config = dict(
    num_hidden_layers=11,
    hidden_size=768,
    num_attention_heads=6,
    num_key_value_heads=2,
    head_dim=128,
    intermediate_size=3072,
    vocab_size=22571,
    hidden_act='swiglu',
    norm='layernorm',
    norm_place='pre',
    norm_eps=1e-05,
    positions='rope',
    rope_theta=10000.0,
    rope_fraction=1.0,
    qk_norm=False,
    attn_scale=0.0884,
    bias='none',
    tie_word_embeddings=True,
    parallel_block=False,
    init='normal',
    init_std_qkv=0.0228,
    init_std_o=0.0228,
    init_std_up=0.0228,
    init_std_down=0.0,
    optimizer='muon',
    learning_rate=0.0134,
    lr_mult_o=4.0,
    beta1=0.95,
    lr_head=0.00763,
    max_grad_norm=0.5,
    warmup_steps=200,
    schedule='wsd',
    decay_fraction=0.609,
    decay_shape='linear',
    final_lr_fraction=0.0,
    batch_tokens=262144,
    max_seq_len=1024,
    doc_mask=False,
    train_tokens=900500000,
    max_steps=3436,
    dataset='wikipedia_en',
)
MLP neurons of a small language model. Each row is named by its layer, matrix (gate and up: input weights) and neuron, and shows model dimensions 624-751. Each number is 128 + 32 x the weight over its row's rms, rounded and kept within 0 to 255. Numbers have three digits each. A neuron's up and down rows have the sign that makes its largest values positive.
A block is one neuron, or neurons of one layer that tend to fire together. After each block is what it responds to, as a language model described it from the Wikipedia text at the highest values.

L5.gate502:060119167133157069101146146082146176117119097078134224123155113094141149094106123097162141153132101080140153169113102101057154134129074094120196062178085131165113144071172148126142187120139087149093116071167136156140179162117100158162112127115116116128144151137190134131147083100092165117162090102151102178142107121142121108175154194148094146157115118095140118124163125097126156093160
L5.up502:102141137177161071093109152086164117098070154132149160190149139129169162166156111133162156117162120171073152144180125179160145169124070151196163166102097142127073116104144129114110144131134131105176121071150133137094137121165087134119106122127116145158131163075098107143136102088140099124118104082149106096152109122135131133138022158087157126140137089125120112117120126111157075158071
L5.gate519:128163066130120089119086103168079186093097179084172128096166108183146128141142075150111112106163117138121147140140156155133111090136119105099137101110117133158127122168151069123156088147108113116148076173103060099108136092090126116140145222144174102107136137148168140102094114146171122202168099136107122169159115110199116087093101141141109129165108158200176107154189099150115163132115
L5.up519:131099170153127144088187099123104169168132098139129120180108123162133125093136059218103075138134054162201107120172123079150140123104136142125121133151134143111135147102066105140096136088219100197106176084111135154154107180167104116119158080155132109091122136087104143169177162172125048124085120190110139132119086114139062130107207184066095144147097092111132134198152120190189158125089
L5.gate609:140127171101134131119105167158148126094098141158087111118142151092131068121150156139130109118117188122122112105108032207162163174063103089122135052150126113119079135159114103128118101050119153140078112147171122080112145096139139044191108132140126073123145108112108140175157111146155108100110120155126141137086101142071183142080142116167103099142174148110106138113192094123145169126114
L5.up609:159088142135105136094129187105126147167147089174126144173174171129120066141169200094104100134079103153140128093119120103152150184133115092135136130120137131111136124196150173052134068202166137088097083159142155176172171119112112125157160122126163097081187165171147098106112073124109096098090149136116117120158159067133158152130123111113190121130169116107196096117184149084159109113142
L5.gate716:120122113144152176130140133171116159168128099137106156095191153111094109146111079153149063152112165128135143187148107168202123119160142163178107135090096121139105176154146079160115098108129112178112091125088135153155105173118098147175136115100116114162138120153204103060115146112099149127102148080146161107110124136186117132080119140144100085170091072173152107163113121123133066112159
L5.up716:165105142121124124113114122153093107136045100102133126117195121090060084082091134110144079101095157106151107101143155100091082108089132141203122161195097169153098104155081103130096112161058148149130101045153110131094162080096101141084076121127107169100164146119131108104086213105139148113135123086123122120138115108125133147188085132188165121195142166132111136114136126140125122111154
L5.gate899:113143137129104104116139126126143120126103134096122121179126123129100150100088116176127088146150099091163094127139147182159107135125133088168145149056161141137122148176143169080110169147172101164108142175179140182192123140150130165161112077115137140104129114105166116085102096176165127142173154089117135121129111089084141132144160135157118114143174145127153140120136138129141098116157
L5.up899:130144129088110114157146120110088115081150105124151167133132108171127093102150082107115120220138083106139070097149124166097105142131159111069152153165157162172129103136163182142113126108142131152139123082136097168175136133153142179206178108172083179138102125092113037083061154090151064141123155093137160102097153111144115134096162175091138176093149101142141107108146159142047116192105
L5.gate1099:152162161140084071132110116104117071129150120104144172097145123132129058188167085120117066143204170124142076103103148143116134159126158105186126095117164177131123126070128157136118103104132049174162125115112159129128187177116153158176079166130139104121132151091114138134088163168073165128112140083104161090051166113099094183099151099171142128125135109103147144109073141106139128146134
L5.up1099:172128149142141148158136127092151101121141144104142162135146103145106081149153112120134150115176105175207133088103138098143153148131175089203109143152150127128124113083105133115131159164136122141155176149133127164178117148099150120138128159159120156159121188029139128089094125091106133126129111129113118062119165149057082141101149141190160168144152122099117089077097136048169099145092
L5.gate1140:147123106165135112115123128105082096095098131161152161160123100153125158110217091119135131131124167118143120089138146087149084165113123132105107138129125130084148129184104102122116157114088191178116120113149086134143178123119094053108128108102181089137114107139130116103096125162130152152127089139130123135117101134116101066118114160117155128163103088138154158054118117127110106106132
L5.up1140:111156174154134135065071124151088097111095139136049114157102103115040183170193133148114148141140165046146171118122137133136102147150113139077137178169135091120121194110092082181097172109148082066087157120228140109157119124134136066031150171117142127057122172107163129078133116135168136138083118119121127092150076129152080149133146107064103092142130124135157073110148128111170108203144
L5.gate1196:145153127116120063125044179138166127104136104096100090130148124162055128149144098135129121187080119154181126130162119165120092153112098119165017130108151137122093115126129128102106130079114154120080129134186148126126148141073179115143115127149189135109118169181141102079114148141105196146154174208197152143119113171122085123148098163092111156164159156134126155127151112103129120057121
L5.up1196:163128114112177134153069107107105131157179077124083118111061082084197131137127089154124172146137141089132120135110172146137175101136131143143135109197135160149187100105117133076088096117146095134069157077128139120140123166117074142137149125103129047130174072120121138147147124087151127168156137116151083108083146131058066093097159135130063074169085078100116149166158194186122101167120
L5.gate1420:128115086114124144138108145122132114103156144110168118130125103157089127105139086119141122104046171134131134162151090096181097150095112114121139105150155241053110112145135118120059070182104095107119123127057097146181087107073101135145104069058139084141134087142175197078152141135121067189145098117092174097135112176087155109142116118163202141138139115125115150103131106161134205127165
L5.up1420:113131141149175078154172145157165133144150104183145125082109132158099092078167114102064154081066130142125126180186092102163113081158128068131070125163148134071101142064118099119112154138128120082146153154110109195092138107100100109144104115120141135181123156119120111071174117123209108108125143071066142120211106168059163139119212119132100132163143101124144126105131139206127161129140
L5.gate1453:141124152140173143113149112132096102166214095119127114167086052166107111111098116118106110146141106132092122116158098107110080085097086149105074141147222138117134178095102153070102073136134120155141132125139124124134132135110100149120123149116139087142114190091148162110149132123149094136153123162166124102106119160114102056075181140056106127123135197081114131111174074060155137123134
L5.up1453:088134153114110126131102106119118067166149182083074166128165151125130170065086122148174145158112159124135091066125090107145170124114146089102146143104134177136141076130090112137146090117099147130123075097109079109153156168145127160147115128103139094117181141115115110168168140070127150088136060188126098195142188144119090109147134206129080088096139167112170170126107102088157196120065
L5.gate1470:120116162141100118141114159142133135120164123128108132138088103079151040115148095076144175096120128175154143097130158161108119093070140137109124106118165173107157149149168111065140140133116115166083107070117098085100135142083110118135140081141095122139110118092115143108082183156116149180094126084071151096068118140135102153155158126134136120121114083135103126152157103155071123105112
L5.up1470:176115173117119127119103077092149188141114099135139149098095089133125138103164151146165116163126139124102059110122141098072104175095150136162149106139145155133105145143146166162089074097143108097052169153023132115148133163104149121120142115098063155132076164148162184085127118117109167108158142090146087128158087150091127115099109167150112111111182106128103145085171126089111108087137
L5.gate1474:093172150118148161112133178133092114108153109152132109189142130140175098155166197159159133135132121178143100124106135150102085123094133186160134111118172139110112148149146115149069128057114154098103136144133143133137109127140107125142094129168108159103131171112141109164132124110102157148123138134129120181127137159106146113091122159107102122143176115160137200125110141122095148096141
L5.up1474:185114098108120107172161124133165075089040131107150127113158106115143138171102092121084136101098125089154091105150127125142127075152104131158156111102158157054111137129125152091104106142156105081129099230161164133148077200160101175099205177106130118128165140154203195101101101147114182132175107085107141089155106164127129178082079209130144132087121147181186178124084162076105086136191
L5.gate1540:134141126126074148108141150040125173126129160159086083115170062086092128110097088154131119081131118152206149109172107112153112095141142106103179135196133151117102109126137072088176114126148162186108170133110196108172150148146138153117090169162115147157149078130071169065147082128134103117123128146165101128105105114182133180156121117158158087122133130106160087144109142089131146106117
L5.up1540:077127145183141114138074183072172138140086130103156184096125155194094120105186188103138118129094138202170091179096133132110080065074123105130103100179122173141098105107144125126037161095140140180125101082133155101071105116132087116191120092145033147119133176131115141187103095125106111139179127141138107104183092121123114137132187112147121128154108086084188101107120162130155167066174
L5.gate1822:158126091124154108134118101126126087172140168090126149165171169108106170116080154109107141155109149120159142106115137192152164134104156141169095154159111169174111097085113138065112137109092075122178109117097101094127094126147125145140125148077165145087143083123154150120150140127102136108121117108133111172108162096098141128155092147131182135109113088127162181060131113134062163119110
L5.up1822:186164097106123111125173196160119143205142136105117176144166138102107186151207108125127101137138138175121133144121136131141093125134142088145134148115099111177122151182167167122187116156098098146115091108180080122168140160093049133108089158103154130137133101132092103108173124093180104129149150159139079094137145102101142044120081093154189114144089194125051187187135161156133143125103
L5.gate1833:118154134203122069109131147116084077100104112081112160114164089127089034111148084116135122152079121126123111169087134104184083089118129142121141140151121099135156148094135109161070194072118160134101127144172089099121160142132160084109098119134145187130169172151137145132088121114086145148146082077131139144126136097081094131135105102109086126140091143110090110108128135167103110144153
L5.up1833:156168141136140129094160132143161113198122113148126079134125095136165063153170157141133123133167095157167133114168146112208085153139121146083123112131113141179096134162074112101113159087100202109099114126175166120146097113132182162177087143146172123145161189156143123181134127091151054061123132121101155158143159130101055109061154176117129100136099086149167119171110095075093151079159
L5.gate2073:082085106099154109108089133166121132101202138123112112171114145184165120134101150134104096206147131118135179119149155070151166134147073084116090095187147098145147082152110094141147106112152125151106176062128147090120124083141089061192080169122111084108115091153143066112176088061130131187181129109138209128182136073111094084064101063093103124143134187103077198128141112169100083152088
L5.up2073:141085175120173132096122156122098094120116139194181101170148089140148171167143201082076065166134124144113143123092144151166105134164098153090175116189161147120047076102107125073164170155158068117096169090107161135113218125100137122116095140125128080071164139183145094065144094130103147167110132116092093133090210097148088037130140104099130162117108149103081173140116139129087076090128
Digits within price or fee figures right after a currency sign, e.g. £1.1 million, $1,000, $250; weaker on other numeric quantities such as 186 days.

L4.gate282:186120115105117145108070147080142188142109112141131135138067131094106113128112116232164098156125079103131042082140141107072101139165138110146157149117149142127119136112158172136158136177198132056090130144108105108195122143147112144135125112074055082142132187180208165194137147144112087177148114148116140169121174107135125120129155097159081156143119151136119086116138126157140118106111
L4.up282:177132184124080106082135142083082117079147112131174107114113150063083122097095159189149105175144124107120152130129110116086175114122161129124134133125114174126114096105172105116157174145166160073095094099160147151179117123160161140109109104137134139114140186132127114114113177093149150198153116162144145132112139143154151121118149086123063049159129186088054132126099149205079136096147
Forms of be (was, been, be, is, being) right after the subject or an auxiliary, just before a passive participle or predicate, e.g. has been found, was released, continues to be.

L3.gate239:116113144184148108189138127197146074144071114159132136126120112087129137185121134179092067111121073105033178148079144154146100123086201202148169115091131133071140101144097136123183104130120080132143169143121110115136125117109066144153081135191162103164181131137159199135143128164149197095121088084146162163148113104137104126161118101112106129154144107125082090061171175095124070104137
L3.up239:121135136116089137172135065129174069146100141114196068141149130121117145138092077114129063102137124100100144159080059135171152071112195158120174096131069130110101081156162153098132130167101134159135164172174159089121161116124076105090103129162171202132108145060100132131119190157171158132107084119134079163194080063136116136174106143128100122156143103172134085118158180160151124080137
L3.gate541:124141109151085148092124141161154100163164145154084074108091109120172150178110110187096181163138118177157098111079113099183163096149136135134214103099158104177140057085143194140178070065095108190098156167090091130168143086105142196158194126107081126141177148100149125088119160109131157106111058101092111148153164130113143133057117110154126138115143113078139120143120130107142145123093
L3.up541:095078104158136115092194127100066177124163107171124090110131190144122165122120120111090144046097111101145143122126129187149171130155172073096128058160157140134180165113190254118139120125127100117165148103149133127118099108114078162130131101115085120155093138138119150106120130083062149084111130127099122129134151089134135203148122112151116104108123096081138138146110178093155121136136
L3.gate1135:112116078110132134149170131160139137151094099123075090114144131122139150150097111129204139134120193135140153122094052139199147122141150077090100151140116099255107130079083151089140088065094114152123075142123109119196124126070122093118142130125179178089127158108115155141110121108106138088066128136196093169104081158072131141098190092122104104103120122091142124160108120136165114105154
L3.up1135:132160090152154147139170089115105170098157145071070112101141075119109165175129061119130123126129176074135142109138151109148115080144170121198094121071139085134127117073189130162122159093173106167145141155118120134127149146100125160178163084124121132125128079121111095138160097152128119117124134173192140105071122118148139201156113103153111151145197157136081089063162122154159066157132
L3.gate2409:164133113086120061087178162167098146103152120124125135090118142118157058114162071191139136128210090128176139151139150085145153133127071171153104127142164115141087120127118151131137145062136122157135141151174107161199102108122169109193102131081169086152137127185110120176155129118091140126155149117133179170143063084133142085100146080091110112153179136116141149094120164152067134062128
L3.up2409:057064093151133230094107158191086111097110082145123153089117109053141135139081160126072128178111087131079097083058130156097095140109157122108152146186121099152190119092077130154174125109095182112186102116090149116131147138108145089171110098097110119093191109149163097108161098160147084135206160135145120123144175134126142126076110115114135255111145155110152163204148119096114173127129
Digits in the middle of multi-digit numbers, mostly zeros after a thousands comma (400,000, 65,000, 9:00), plus occasional mid-word letters in names (Fronzak, Baszler).

L5.gate135:087127139120104142108155134153166150124151120171065128148124163153070166099098106109163115143130114108117090097156154095156128165084117147109099092055114126103159153054135141109134156104104100051102098132089146098136109077104216120130140123150119105154149092131158132124087055084127082132136144110160119163111135184113132122073112134160153085098143137150104098087129106147116084141087
L5.up135:121119080114115154119110160206154136141088113091118137137114131150142130093117133072168144093152070138112121094176112150096174140156067124085164208144107176145154130101154105120124087145155209095133181104139146164135121112165104161129107176123102104057141119092097137088142127101137165138117148154109147148124171201154173134139152151133117158198122187114079130054161081066139178099175
L5.gate451:102086077146101115134123093165086168109128082150155126138105117181138134158085105093046145103149131131064109083133096159151130207105125179103139099116116100147123176124105115137102121150139137100108144092165180072118179113143192130151107165148139093141174114109126198160088146162128072149049198213144135085150136162109157088147095140161158134159127171144119061138146111133129151134166
L5.up451:148138132107108113177134109150074138176083098113117130177115118159121147106121107183138106143177107114112085054134165127122142147162122165110131184176161139097116140118135129101169128134151138136197092131158071081076088131117167171148122123111072125163087138125157092120122112097078094087100126112177113110153114100131174153142113198125132135133104091149079085122112127089140163051123
L5.gate685:134153141170111158076091138142173117173144118097130097118162109197157120106099180177141167136130152128085137165136173099089119123143134051103151150091116100132135103112119067144170110150129081147140131120171229134129083111154131184116100143135141169062162097094167089106134121103084079169124107140223161143161097112134096074114168104162097128120120089138121172112127139105138099084148
L5.up685:177097065096162115108121155092148076152064132156161116148166076168148068164103092121138133104129168091159079114100088099157148084177108047163147202072098110071128104059102128110107147165119133116166110135105137120135136148140111061101139126207114145108139135124123165141100101119140141171136137066162095139113117104113068131149176103107149119142089173125131110055102109099113079085091
L5.gate686:163079120100058087082099156057160120097121130124140090113137062118110136071121107143154095137190121145151096122095119102152173141161157098143049111144108167133099171161077060088101092150104085162153171149128138117192167144133148098070130101122176086132116145122155167064100120148143122153078159162107118145083076109093102133098084165056142112167138078112127164106098119202149147120171
L5.up686:122123160121108148098193107138129098106075170161121139058138198144110132156120217172120206093134156133143148127170092148148088136138154136134148140102161085152154090113135098154073119096153136156151106141118107077199148135168139154130107177138130119136132133125169120121138167086123155152153069120162123064133141100125158174154088098110180097166103079146106063156144147124069118174121
L5.gate912:150159077066112185119126207145126055115131094166137138073131176155107096097072087117150142154080094106140085129122122024132161179081137180125149140102153109135138178075144121149154083141159075117091114086149149136149075178163130159162158115163110082096177107134162070096166121169185151158123099200148195113176132162165124161151176139155151110146107095135116125114073121145120110116113
L5.up912:146082122089137166127128159132143168132084120197113139109142102126086165166152166087150138178188098123127135088109113052103128130133175087153140072082150129140121117093086177089205135164111108067154124173078157085138168136104076103140163111147101139057127153156117112056085143048154100137153106087114160112143120191105070091145165074145147104164132145142127166097138111129144128140156
L5.gate1071:139129150165076131114102175116183137115153123101166124123161133145168199093087175175116105149142140112103149116124150105157118098086114115153145114137104156164167150165062120100184169070146129109112129158198097108140142108144128158138140115127159149067142183072086137104149064121117162092109101146116154139106131137141128118106121101151112150165113160125119135111118129050090144068130
L5.up1071:134145126119054116100142100150190171110175089118167136123134127151181112135086139151109147174162144080156105105107090117086099177128163119166113102140167115144118113163109111075139132138160150102135106199140054075143126163125132144136148094111143123083181160104117100092168144124155206083123120131091163123089177112108071133149113165147084132180041158170081168112113083063112110087154
L5.gate1402:152042154115084086133122162112111118150100082133160109158167116172107089184149182154113181085157111132120103095181114108180169168154108133140177142107124122152102070089112142159143147079163165155105105122116078097134133197144121122153141126118087149159141148159116147181110143081119135126145118037113122135129159146163126122087130172126148100144110081159176139099052155129072089098127
L5.up1402:157132140134089165088064123124124129146101163148126153118133151091164091128159154194082201093170112112110103122106124095130113110139193133131149145141127098190142133079081099197161134133124151103135147132093149114158097150114219086180116078152161126112175146142164134139123084131144130158112139075120128149114107154131109128115122161128119103108119131117144101102097113086115088114164
L5.gate1421:109085088092086123099086098139120140119104117161135151087141128156126054087107148118159144140098120138117140162128130085123181163132144132092121129159121118116084126137135131112105157149150168126047142157115189126094094141189122135179136157132145196080163059119091161069104123107124134052150084170074138116165174184123160095106095171094099171150113143113025099186110139165124125164113
L5.up1421:117106193128099104097112136063096101102112141117189123121121126140211109065131187158116116073152144118166127088126095072156114153141113105065109070151171126123127158112127126159128114063159098147143099165174113095092068089147087114218096197105122146070125145079143142095135080105098123137092150119164149117107184120107133151200144151145142157186162101086091147161132121128123073187176
L5.gate1431:113106097089087144105139155159133142147112119194085112120189135106153174113129145112143138117137110099053094078141154133081158187162141053152050067159139077143127115137119083102146078113068169146135116138134102118155099099089210188157108145077123131098111124157120150149145095093141142194127127204150121130161104133117123119133138165156138111168166184215139144164101116132126195159183
L5.up1431:176169125124194111108105123134103099101123175139186089130098160150122157182093105094123105135097108079128154136133131118161142205159139133145067164116087176101140151103083156166158187124107145160154170126142094113123125183117109186093089108133111086107129086130176141144083142094115161141093065165127137171132170118106092123137083090165086144118078147145148105096091138132135091125230
L5.gate1881:093087132097099105155138154110138137184126111108113115135148073163082179124103167115057079172192057081194089105105161107135138151186091111105122138104147131130087117145167087149133169189133096107122148103151150139133112135104134142149133140139156102121136125141116159184083115177100116092175197098072128097152115121178122140134173101108053132099165170191129114077081046166087147117111
L5.up1881:170177122103088071152177104120104110136155136150140147170150096197087086101122088129102138147152127129135134102124127120150095078137092144146199180135114176144134185127073162077192153124122106093115103137104140135167158120119142155134142085147140167093109109091118174125069155101117149154110105131114123176181172163135164147159126116131122132143141133128155102123117088081139132131122
L5.gate1967:134105150126107124115097152116152103143173126130147141119159089148116085139134221197126097101126142140097080091083124101186132135064148112134131101085154101199157107155148132096122163137102149074146112145109095093112123155159132125190178085137118120121124145163118129157098089117090127090091108091107109173128106150160075123126133122056131061194102162174104113167142164119103146136067
L5.up1967:178143113055124122084117168105150173101110145113083137184181101113131115158192161173172131115138147073127095149143162110135112142126090093149166083163160091134110074182105145155084139121122161095117116135129182110127129146150154142164121151148129106130167132116139154238119091135125109088135144102192134063116146088139126161093161112111140130153112158118139105163118110061127184167067
L5.gate1995:143155116116119131124160107128077141187089156136071134151085113149090131161152107114193154080115150164122072137159150127119158054182161085156118101182133104136159126051183145081136159080150138130100146137136163097138116116134114120091116118159122111120157128106078125129097115112060069166097176128042140101114088111124057137096183101140088059137088121117226150149160099107105125036125
L5.up1995:135159190136087140097154156078133109152113100148134095147137124110108088223075128148076088090130101118164102137150162086079156082134135123110119138163139153150153050112075067103115078143163154145121108127171119113087164129203143129189145138077129143170129111136138115178115083075161130107205082064120149126136205168103122156218134127097097126101096094121171111140093096155137206140150
L5.gate2201:146134128164098066111127131130092178126150138151062079134093108083169130119140118099091122083142069112097113208114077097153102115145108128082102159106115135146177111140172153093142171113104117125104130171119141140117166148110117092146091150048126121146138093158113158140142142103180108130101110148129156158157085145084151100121172141099090163126161080107128101106117162172078146108157
L5.up2201:148123190144164154108144158124129133108126141110214131101200077177099104079137108128177166086075128145079122088107155089130168064137107096160126108116126170140149110063034095162148115102139156168110097132137107079136064118158146125128157081129095174123193145132110147125104116140106133142116151138138185104100108132119127106124134093170188134108113146167105120151084108150142154212097
L5.gate2654:119120162130164203115137142178154178167097134145117088121116161090083161161087077114115122162113092113101128137131184102127148157126177064097154123067115142101128115115091115131119171115136148088125145115100090164142183134149140115104156174149152112121153162133096167137102096152114120130164112116192067088149147077107143076081140126125109087121093202097101150079066067130091101212125
L5.up2654:119114159142130137106171143145142092104120148125167120159111138177140139107115116161119082142121109151160109084150102110137182127096116147188105158102104118131074126164155092143141103103087154067195109105121138125116110123163093097093086180150118064180098116141168144105092106101103104186139126177150135120183157074144158137147173161124116129098160161152108169092103147140104162158101
L5.gate2826:149122087079140135164129150090152057103093129085104155092142114170078139153112000184085113123151115102090123148144109147137099149185091057076154125153110087132144150140116128116152084123135062108136119156174117091134158092158103161085099172093112175117137108136119081164157136153125089165082145116105190123058141097148122159162121171079144082149153102091083108086149093104144127161114
L5.up2826:131109123075077118092114138117178122090133151140129194066147138142106135136051102142098058125090094111097129120141103095151152169150123055094144123119151090134113148106073062100120132137138124080143138097147123133138127070130118127122081120095174133075131119123141107120130088083101124103127197122156189126069149157151121164159150144142069051160137115112103137109100144102113131092143
L5.gate3060:106123117123102096119168148155141114151185120100116127127175163174139097187117084094148149160114119100090118152094119084151088103142135052112110068107145086116081114127080083146172155057078090087125131079116153164108161099137212128141060124122166140100141175121136175131096134092155140182119120178111158116114124123147061065164147131103084140134134142090087162135051090104109171105103
L5.up3060:119148093124103087104129155138116169175138127113116124166180130136195122202137088181130150189151108140123135161158180102145095164162138080052109138090119172071142156157196102081097142182141153091094117109170115113075114086134146155122113114066183051150145161135112101145108166115140096129105081112097092117111073027177140175072163126098168118121106122137176072104081145134134175078147
Forms of "be" (was, be, being, been, is) and adverbs like subsequently or finally that directly precede a passive past participle, e.g. was being developed, can be found.

L4.gate1914:112164130181113152092086141147177061130134173129133085106146066144155138143186175125105171071113143102147176154113123106119151098099137159129156114143124111090089107192174073142131159125104133127109112128153132079110201127093150057075139090124148137139176132126142075107110109118199103140157176103076100082182121125130138145096103102117089113181109089158135150165103143157140121107111
L4.up1914:125126098205145141107064110107127090172138130093104105096158073135184159170200112167080122103143118082169110124115106130137144136138130157032155107129175162123148151188166095192137183084138098135148122100100098093137155154127163080097177099127113101133150114131151051137158104109176129135125175079100139114118142106172185106121068077144130103145116120088196135101079072131080060102091
Later digits inside prices and amounts, such as the 1 in £1.1 million or the 5 in $250; also head nouns that end an object or quantity phrase, such as scholarships, people, hours.

L3.gate180:193140107156129138086151107151125133148132154142086112146143137124088115153135132162146163149113066072146118122168157104110130115150116156087150167100146156150114179121112121153111164150118166116139167098085144085106084158128119088147147123080123129101125188079169142166120116093136133146094151145101160170071159139144122203073124140166170066157060144171128134157088117054106148121113
L3.up180:188135079086096075092094125100131115159101136123116161192138114101107121127091192203102154139180123086080137128124132147095176143153114210159109202127135086097182106147105124121206152093102170128115186091185170129116104198131125124154122137108069134092149156150151161181101128136162114126074134135130120147080152140120165158109146098060160098146084184153135160151097098102116172074107
L3.gate460:165136061081162191092158134138120096186121097125087180118191106163125097120086171147133132117118097130129116067193185111112097177133129152117090145127108117115126189111132121123199167157106124105122131158127172186096100101146075121124149086149140128110158216150117097176128110135098121160142132156161140133122137145092120157085126167139183110126151136086122170135106144175091133109124
L3.up460:132162158137108201119154144114142146135129159143129176175127170085049107118114107135101085132162120130173084165143117088139110153166134151117111208125154110084110131102116148177127092128138125103160138183131115110141100094179155216128169147155167106113149057156143152148108182104095057147111103157109151074133171126179116128124111112173126133180200212152129133188077157101145119140125
L3.gate938:134129115144064129100098165147124115126088205097102127041126147102141174186156136184178109097181128079146104179127117087110147104175149108163199173093082137149159133069101111125113106178120117104120111120148143067142127087066158052115151191110107078170204143184130145164103148107184080130123147109136155122082137133145139109170156083076166083195063220154119132169151150132082107058176
L3.up938:146130131173112145139147101087151088148086061138119176140116169111111101185098092145166153091112110113217138135120123112112042123165169136077197122130156115120124116145123159121074183134103127118128132122133106078087081096156173096139170177135128169095094167128159122124060072107110092072133133087114130158165154111116118209166095124042148119121099190129142122136094160184106130090131
L3.gate3020:162138111135180172109167164158186136136143141126102095137163085128119149116143087120105096163137137146101117167185156090108163118142169140072192143122168084098071078157132074117147111140171098113140133095146151167158135125110193143112139098109101130122103133048166125104122141091154107150133106156091105124114184070158147139094135142113129079177072106110165116142120131155122147074110
L3.up3020:155099102100138197088192105110091111160168181104113131164138119138084167134169151174117115136158204153127065133186112102082133099169119140119154131131192115191146137149068106105141122171167137135149139120153108134131091154116099050132100149118091098113157186138091129201112089119122158120155162157057175127093104073130115071140061151128146103105152166139171069090169148139114114131146
Forms of "be" (was, is, were, be) right after a sentence's subject, often starting a passive, e.g. "a DVD was released", "Chance and Carter were drafted"; occasionally also, later, subsequently in that same slot.